config.toml
num_hidden_layers = 10
hidden_size = 256
hidden_act = "geglu"
norm = "rmsnorm"
rope_fraction = 1.0
init_std_o = 0.0096
optimizer = "muon_variant"
lr_mult_o = 2.0
max_seq_len = 128
train_tokens = 369100000
max_steps = 6260
MLP neurons of a small language model. Each row is named by its layer, matrix (gate and up: input weights; down: output weights) and neuron, and shows model dimensions 16-111. Each number is 128 + 24 x the weight over its row's rms, rounded and kept within 0 to 255. Numbers have three digits each. A neuron's up and down rows have the sign that makes its largest values positive.
Before each neuron's rows, "fires in" lists the words (lower case) most often at its 100 highest values on Wikipedia text that the model never trained on.

fires in: "south", "gold", "great", "red", "north", "black"
L2.gate65:110115179153104144135173113062119109094173138132089154176115159120138120171142106099128164167078135133138138154112136165173147091117123109110106095189095132106130132139112133131130144150123138131111117147166132148117082163181103127099144103135126164139084160153140144161121154145134151109
L2.up65:109129099156099159116112155136133074142083077163125075133131110148146106100124103107083139162116137150128135117102142129120157164102123111096163125160113129136146174168135111053128126146155141123128127121183143127141140146108120159122143137165131130100108145129138136081119187150134086120
L2.down65:140101132119120143131142104118104156058175185122157132112116133132108144138102108158134102082109119084121099116141122132135091109171131125148145086117149103133072104136128130195104114150132122126125114152108126128121131140145157110163128135100112138162126119103112138135108110102169118148

fires in: "won", "received", "earning", "giving", "provide", "win"
L4.gate127:157138103095081093163088074131112128135115152091171116119105147146122125108120127157102123118088154129101153134080141166148154085125131138183143112137122119127132118119177138087122133099118143152135134123109170105134127106101139182157139116080066109127082119160106114139125153116080096122
L4.up127:123125140106162121146105118127164107122101133124113132141120145149152105138153138157112135129159128131144154161120127123150158121141102152123149119119092103140145147118134126120111126114078170122152059119146090160165199130096102123137155131101110144089173077154087136163133152129169118124
L4.down127:115119103131088111112120080155110115140109131114136114141139116133110093125120141171165136096116144182145098124098107166105182126080162141135146119134110150150112139143144127143146139128133127154135115128095110119130108122100140155155113134107098151119138116151111136112149119145067113112

fires in: "and"
L4.gate460:122117110117165127116133147151115146135075106144094153092159115138118143144085098151141139105100196095087156103098149106122096142143078137092150082101133110117148166140129132113123156098126134172113110114145127091141091106153105101176133120170100127113148134115143135136134123130171161122
L4.up460:115138120131102135155147095091087149128076131126119127098097120121126118116168073160171125109113113089080096121119118107143140124126145131141113112102119136102108094128145124124158151142110175099124189132139108146100169136122114098111098118107160081142110158100074080097128126137089130105
L4.down460:123085116128140165114105155095142129118126075075152133125115105136085134118116124172119123084137196136136144105100125188136122125132101127115115118151122119110111174138104119132133128132151128151113106124105139094121081132121143138102099152169126147081137080104176174122151113108140122193

fires in: "began", "started", "was", "0", "9", "did"
L4.gate326:076134071111128153130155143143100121119107165126169162110154138132173125127122139149188139142154153136146139143157137146158125106113133156120150128116118107129116125130106109118141116143130180148154157142100111113155109126118184096159161136176171136116145122120145170160097097089150141084
L4.up326:111163128121120158158168153113146124127118126103172132134127117105140139165146133116135100121148119172157102168143133119113172135089141113096115140160165140134145091121082148146145099158108150116132148115144148101115116134146071130150171129113109160117132120127147147152070110130131129105
L4.down326:130080106159109120102097139108114149150104164122096086128115150123163117105087115130156162107078166099114163069104154098175174175148119106105148120106119165153116154143131126129117138087163127162097117130106078133131108101107183138129087120107159133131139139142118129140161152095096132121

fires in: "school", "institute", "university", "station", "college", "pacific"
L2.gate844:154126146111059139138099153146128127150144137133136116112092108142167150136133102139096144198142107116151135119107144151132097132096121091136108130112093140123161132072101136151134113121118163152093142151156121124160194109094140141128079113149148123139131106112100121127109157117141169178
L2.up844:106150111117107121153143139153164114120139099119173119131100116080160155129140135122173143109137124134121137115112124144111141116151111091160127135133133169122119169129139159143140110155111127108111118060152109107130167072075130100136121116147155113173111124139089123153151140122131109164
L2.down844:109093105161118127105133117094123114097129134150094122119162145129071107141105105124162125091108125124116159122143138117150115144097115210113122119135133096170115108181131122099116123101176120125154120180090135129132089124167146161112185162104128097142102139133184115124171118121143117083

fires in: "her", "his", "100"
L2.gate586:145104159108106134129078143131128149153128129159107138123108143108122117131169118153186084166148103140109155175087097114097165122132125122143096115111125128160119081133086108148138148125135168165167155133167144105109113148096153140163112128126136141079111142106111138193141135094143131147
L2.up586:108130105138124113133118090146097139155109184151108149124091121145132070141147069111112139129131112151155135138139139136108155118144108130122088169133146104144158134198157148152158139116170168116116146125126103118135109155146113169127118114157135185112103092112130127127116113127091122110
L2.down586:154121138115135160156150145111160111102143101093169134130159137119109175130109158135134132148111174125111123125110116129167122163133133107123165108089114160074094137069098114103103120125092088103121108137106131149108132094142143092126110162109107108164142142150122137110139143128148106136

fires in: "one", "each", "someone", "less", "any", "more"
L5.gate985:141100087132137121104137134120137135154129128091129126113079129154106149172100137107111121141070171145134167129123123126120100114152134135120153154097127129161103151086086141090144118111146183142163118102134119154140165097149112107082164159100136151151136140094126148151102126134079160142
L5.up985:118141130186144106134129153133153130133152120166089145095117133137100169182135125091102144158157118121105119134113142089139101142089112123124158153112097110109128141099144144130136155170133165133093120134120136134130116167137112145156134139124148120144116136166152162079095147093079159140
L5.down985:112134103138130092077136144127145130141115134124101145094141149149161154097088126134100126123060124152174094103115123141094128080151127156161156141146107119104151088141189125118154117166168112140120138123148128120111120115127109101108158142088129127128161134105094120138130177138161131108

fires in: "and"
L2.gate260:137161133123135082140128114124095148077180091117158082114171076141133123121121129119061133103136099081115134101138152193156104119089126137127083109118158134151175109159161130064102118133137098130135156136111164101108107145106122155138164145136120126126127137092127110087150135149147117141
L2.up260:158157125126117135136129164141105137125141113123126087119138075121107159132160133131117115094108100088090150133136104142149126095119153093129085095078120160152142132167145116126140136159135112136137161123117130152092110161089155114120134124132150106140128136116128097094178152140122111137
L2.down260:123082128140125168106099123120151140150063167129102148122094180150133123156141128125162140139119166165141110131102134130118138147156128134090170171153128160117075133095125118158133114109117162118109094165153114120135156119130119133111121124100103115104120120137126146161109111101123139121

fires in: "that", "where", "there", "which"
L2.gate392:111160127106194129140086144161088134129141107095143116183167187108163163121139161119133103132136099152165123129115166126124160085110125124115144180112123127142138179120112138101149137113133146109125116111133123139164096065115176141106112147144147114114146111144113104142166083131105127141
L2.up392:102123125128104133100143130164094115116124142131099116118158125150116119142125140140127107140116139199137103108116088121138095098147072117110135106138140090168149124117108152104121130131092089121088110168145119082125171141113158151134116119104151097142148146107119125126115116106138075126
L2.down392:121170114143126102140132140119147155108132124131142118151140136111121133114137177136129125110100136119140165179126168096142134143118170140182108162142128135141164155122107112114159092110140167101155177109137162118129096102134121091121142161116127140128125097121133096109139146124087137142

fires in: "university", "institute", "school", "chronology"
L2.gate863:124140120147150178136113094114101147154160130157109110099155091131141172118110114116102105174169132134117101129088140117124138124129131111126140138128122115150143177090100092076128121168121121116116140138095135144128132107082114176150112148137153062116133160118134102122096182170137152113
L2.up863:138151109143111102137133124126108125130119126152124114101150158129110150149117099128134078106151118092139114095070148150144148131165092128134145135135158117097105151074140119090116111143115127177131137132159119160127116109099137157160150133147090113109113122169144127089133131120104106143
L2.down863:126076143140150089127133122123100147130178137087128125142116098130138105127140124112142161135155107160116108145125122111141113093142147176134106105120093144135143105160150143158181128130201072131152132102096152127116115150124120129103125091129126127170138160096149124142071137140123136104

fires in: "album", "club", "fc", "man", "clubs", "party"
L2.gate206:135094058142097150129087122122136129124124144173110089168121115117109167120119119157152153146134136101137146128188121160115144109165167184121139149142159142115137120132136114106140142104100103144122118188138136165130123077135139145130109140127146129121142125076121136104109143175138098112
L2.up206:094114135146128092117146151122126115132116103135111124117105130109128134128130112130145104136145152134102127132152161149170126166100140129173141143119145109117135069087122110112156133172121154168149126117116077105141143156150106071105106128127136133126092151106101112172146113113080162128
L2.down206:167112088126107192133100088168138101114125157137137132161143087143115142129147081164100134126117125118156126156146129134061149108178135147112122110127133125120119146135124125133098148067141111108096140162165190162099121091104134142145156122127147151119128098126117143085144138149151090141

fires in: "at", "to", "near", "outside", "reached"
L4.gate378:150083100154158152138135136117137113138149078165096089115080117098137093071129154135108150125127096175138125108100147132117147126117125124094162152170144156134120152146135135124159113136125139148061118118115076127128099119147165116072151149133133181142103100110107120129092103152121122097
L4.up378:152077096103149154171117135137155118106156138155113145087129143155117095154147079143097152135125124132153130084139116086142117137119102139166136126140152115103114139168128147139132121099134154124126061133103114100127129121163090145132120103121133125118129105148136151181099129126130175106
L4.down378:119119118085136134111140125109120136149132093108168092143122131122101080138114126096139135138140126145089116169142107086128088110087132132076122193077112168114142167092092119059154126143163136121114150144147105117103104116134199121118153145121161119135104128142156102152102140129095159125

fires in: "received", "won", "published", "wrote", "railway", "produced"
L2.gate305:172133161119115146106110116131154124144099104156156091142146144190136105152099106131123100149153103125137171076110095133129147138090146180135163113095076155134149111156174088132150111138135142090163098153161127116127131146136152144193126152113110127134134112138109096126099125150133093143
L2.up305:083132115110118160129138119158106109135130141101142098124153165114109086131131129150142143121112124093124142162118147121129141105154100124126114117103138133160107128111127114107140126100125115117109124099147127114118127152143125146117125095125128102101153154099158109127135141121137098112
L2.down305:117090129149136124137107125121144156135109131124127134122110127131156152101138171119140113113118170089116104142123121176136134133111167146146144149154096132101168156141128145153132162142129125149118115105127131105171186112113161126139121145154127116084178113164091134096138139097054095147

fires in: "is", "are", "more", "less", "were"
L5.gate2:118146138133148083128139136084152135133100167115105140110129123098102146151088104104116127109097108124076151155159177110167106123163094122094144114099148155144141159125106111123102099177149139102131110113158108126151101101145176141135154141099141119111118135189157123134156151140085113132
L5.up2:102107104138098090163112158074167134154117118122129117142126139139089110107157147155168143140085136145135172124153115171188146146094181089122108144130095124141122130104169104111147138156140135134112136132137109121082145107137144141128133082080193153127083090115099147132112141085136158092
L5.down2:128132163173157122070125134134112139112129169142126137129102117096136158145152097094092100148104107132146102162145131123168157126130108116121126141118147174140155111134136105124113106113100075104140116148153100141139164090131087108122142163164085109104170134135138123197141158128104130110

fires in: "this", "same", "following", "that", "such"
L2.gate973:134093125122102149107174117121137135166139141122124160114144130147120092137124144095109127126134100143160114106141096103089054142141164079125126147125110133144109124196117152079135118124119149138193097142132135085129112105137122120116113145131111162101116125116130110149117108131110081121
L2.up973:142093118100148052139172131145102112076160127132143171110175151126136119120144145130119128160147104143133166149168105150116106107107139152127170160160120136096095122099122093136156123150120151085142120109125144096154129114176130111141137108136132127077112157133151070100163086113123128171
L2.down973:140137161153120143136095104134152109141137126111148113150108147143174138121095136124108097106111152109177108154131205145120154094124066116134090145129132146107148120135104133135126117136157157121107107131131101135134169125090125099146165147126125094128105122114144158100129106145206130138

fires in: "is", "was"
L4.gate306:108112142159112110089111153104102104103126140125122142129138110160111090127091149129148118132141145123113166164139143134125143103126094124121112141123105111121098183089155104175119115115125124145124128123091144123159102137114158102135098111135147099113160142131056128161126164085084115161
L4.up306:149095160128161137093177117106119104125126129121122142115163123108125115151106074117103108163129143094126114123182137144136142150145100128105122125079140103134143158144176101130156110113125106152108166100146085098171143148132110171116109110120110149127112105118130150122148128162117153118
L4.down306:083119124170142134150092163117128147111149163101093140129105144129162125109090129078135145113106121133136150122101078157142103100112130130195128152112132111080105127120128141137122130123143183106117118119095144119106093145126158170145105106107106081160155141122116106128138137124131109157

fires in: "which", "it", "high", "each", "single", "match"
L2.gate312:095149118098147137096169166110159108122118107132159134102122138099155143141109154172126117141111111139137159148126093136134137110109129144141169132132111138119120135143157164133140091107118159072117103113134167131154118095159146100146104134057099073105137122126143110115129081086161138127
L2.up312:138123137122138135147138121160144144144138120162145124136145145104150093176108123144117139116176194149135123087101066104140141123144177146124135097097130119152089096118081134118139146094111121070161139097124125100124159165147182123135126162126104118163105150104115100171166158106126166108
L2.down312:139105110130129111131117085102155145108105091103128139128177133121084132103134083098127090127113081114169142143172147145138120105138120095134139173098142143094143183141184133134148137119132135175082145120140121181132138122085067122132114128142141144148156086121143142142117103118129057157

fires in: "during", "at"
L2.gate434:152143131145097102162122125136150123106147151127125106094133110119164139124120111141102118164187174121091146109159157080135111104126108159098093118109136137140151139140133178060140125120120149086143125176085107111112105124155141136114124119146146121146117107092171094131086105101110082123
L2.up434:077127100142113132120109193137159128098170143117145082117093136150135103110107106126107125126136134134101100139123151093138118095151107141086126138119142172124105135174138093065153145163098107134122127142121141170135136105136139082144165143155153145101135121152121159110130098141112066115
L2.down434:116152126108136140128104107145156150139139152101135112107124165159144114093135135146153146167144132154137140109155099099095111130118105144141142139161138118132156155146122140097103157106129127082146138160109092106099077143110145160150125129133158108140092132110138096106110162147101164117

fires in: "that", "which", "and"
L2.gate774:125178165126105127120103093102125117114134103156152121135133173136176113123112149141149142109146105141142118121140137139062159110161125113124152099190122160135121122138111137134152161114143161149154107113136153096134092107130158148126120137136164166165136130143092110128139105111035134119
L2.up774:121159107152112108126118083182126131128135134139109116104153114148127120145112135132124128110163113117113086133150102141077161138107100152124125134183129156094131136127125105092110164083106136092121157125152179126092094115094139134100076132164117141141127161122075104122126168144122140094
L2.down774:092121126156101140119134134102131133123135119148131129157168137119091144080145109113122142114114140131143183111112161133145122145127123140130148169096152084105128128142150089134165099143117146110112097133139118136153135144163106072167173097131130122093110157083171165134107159144164145145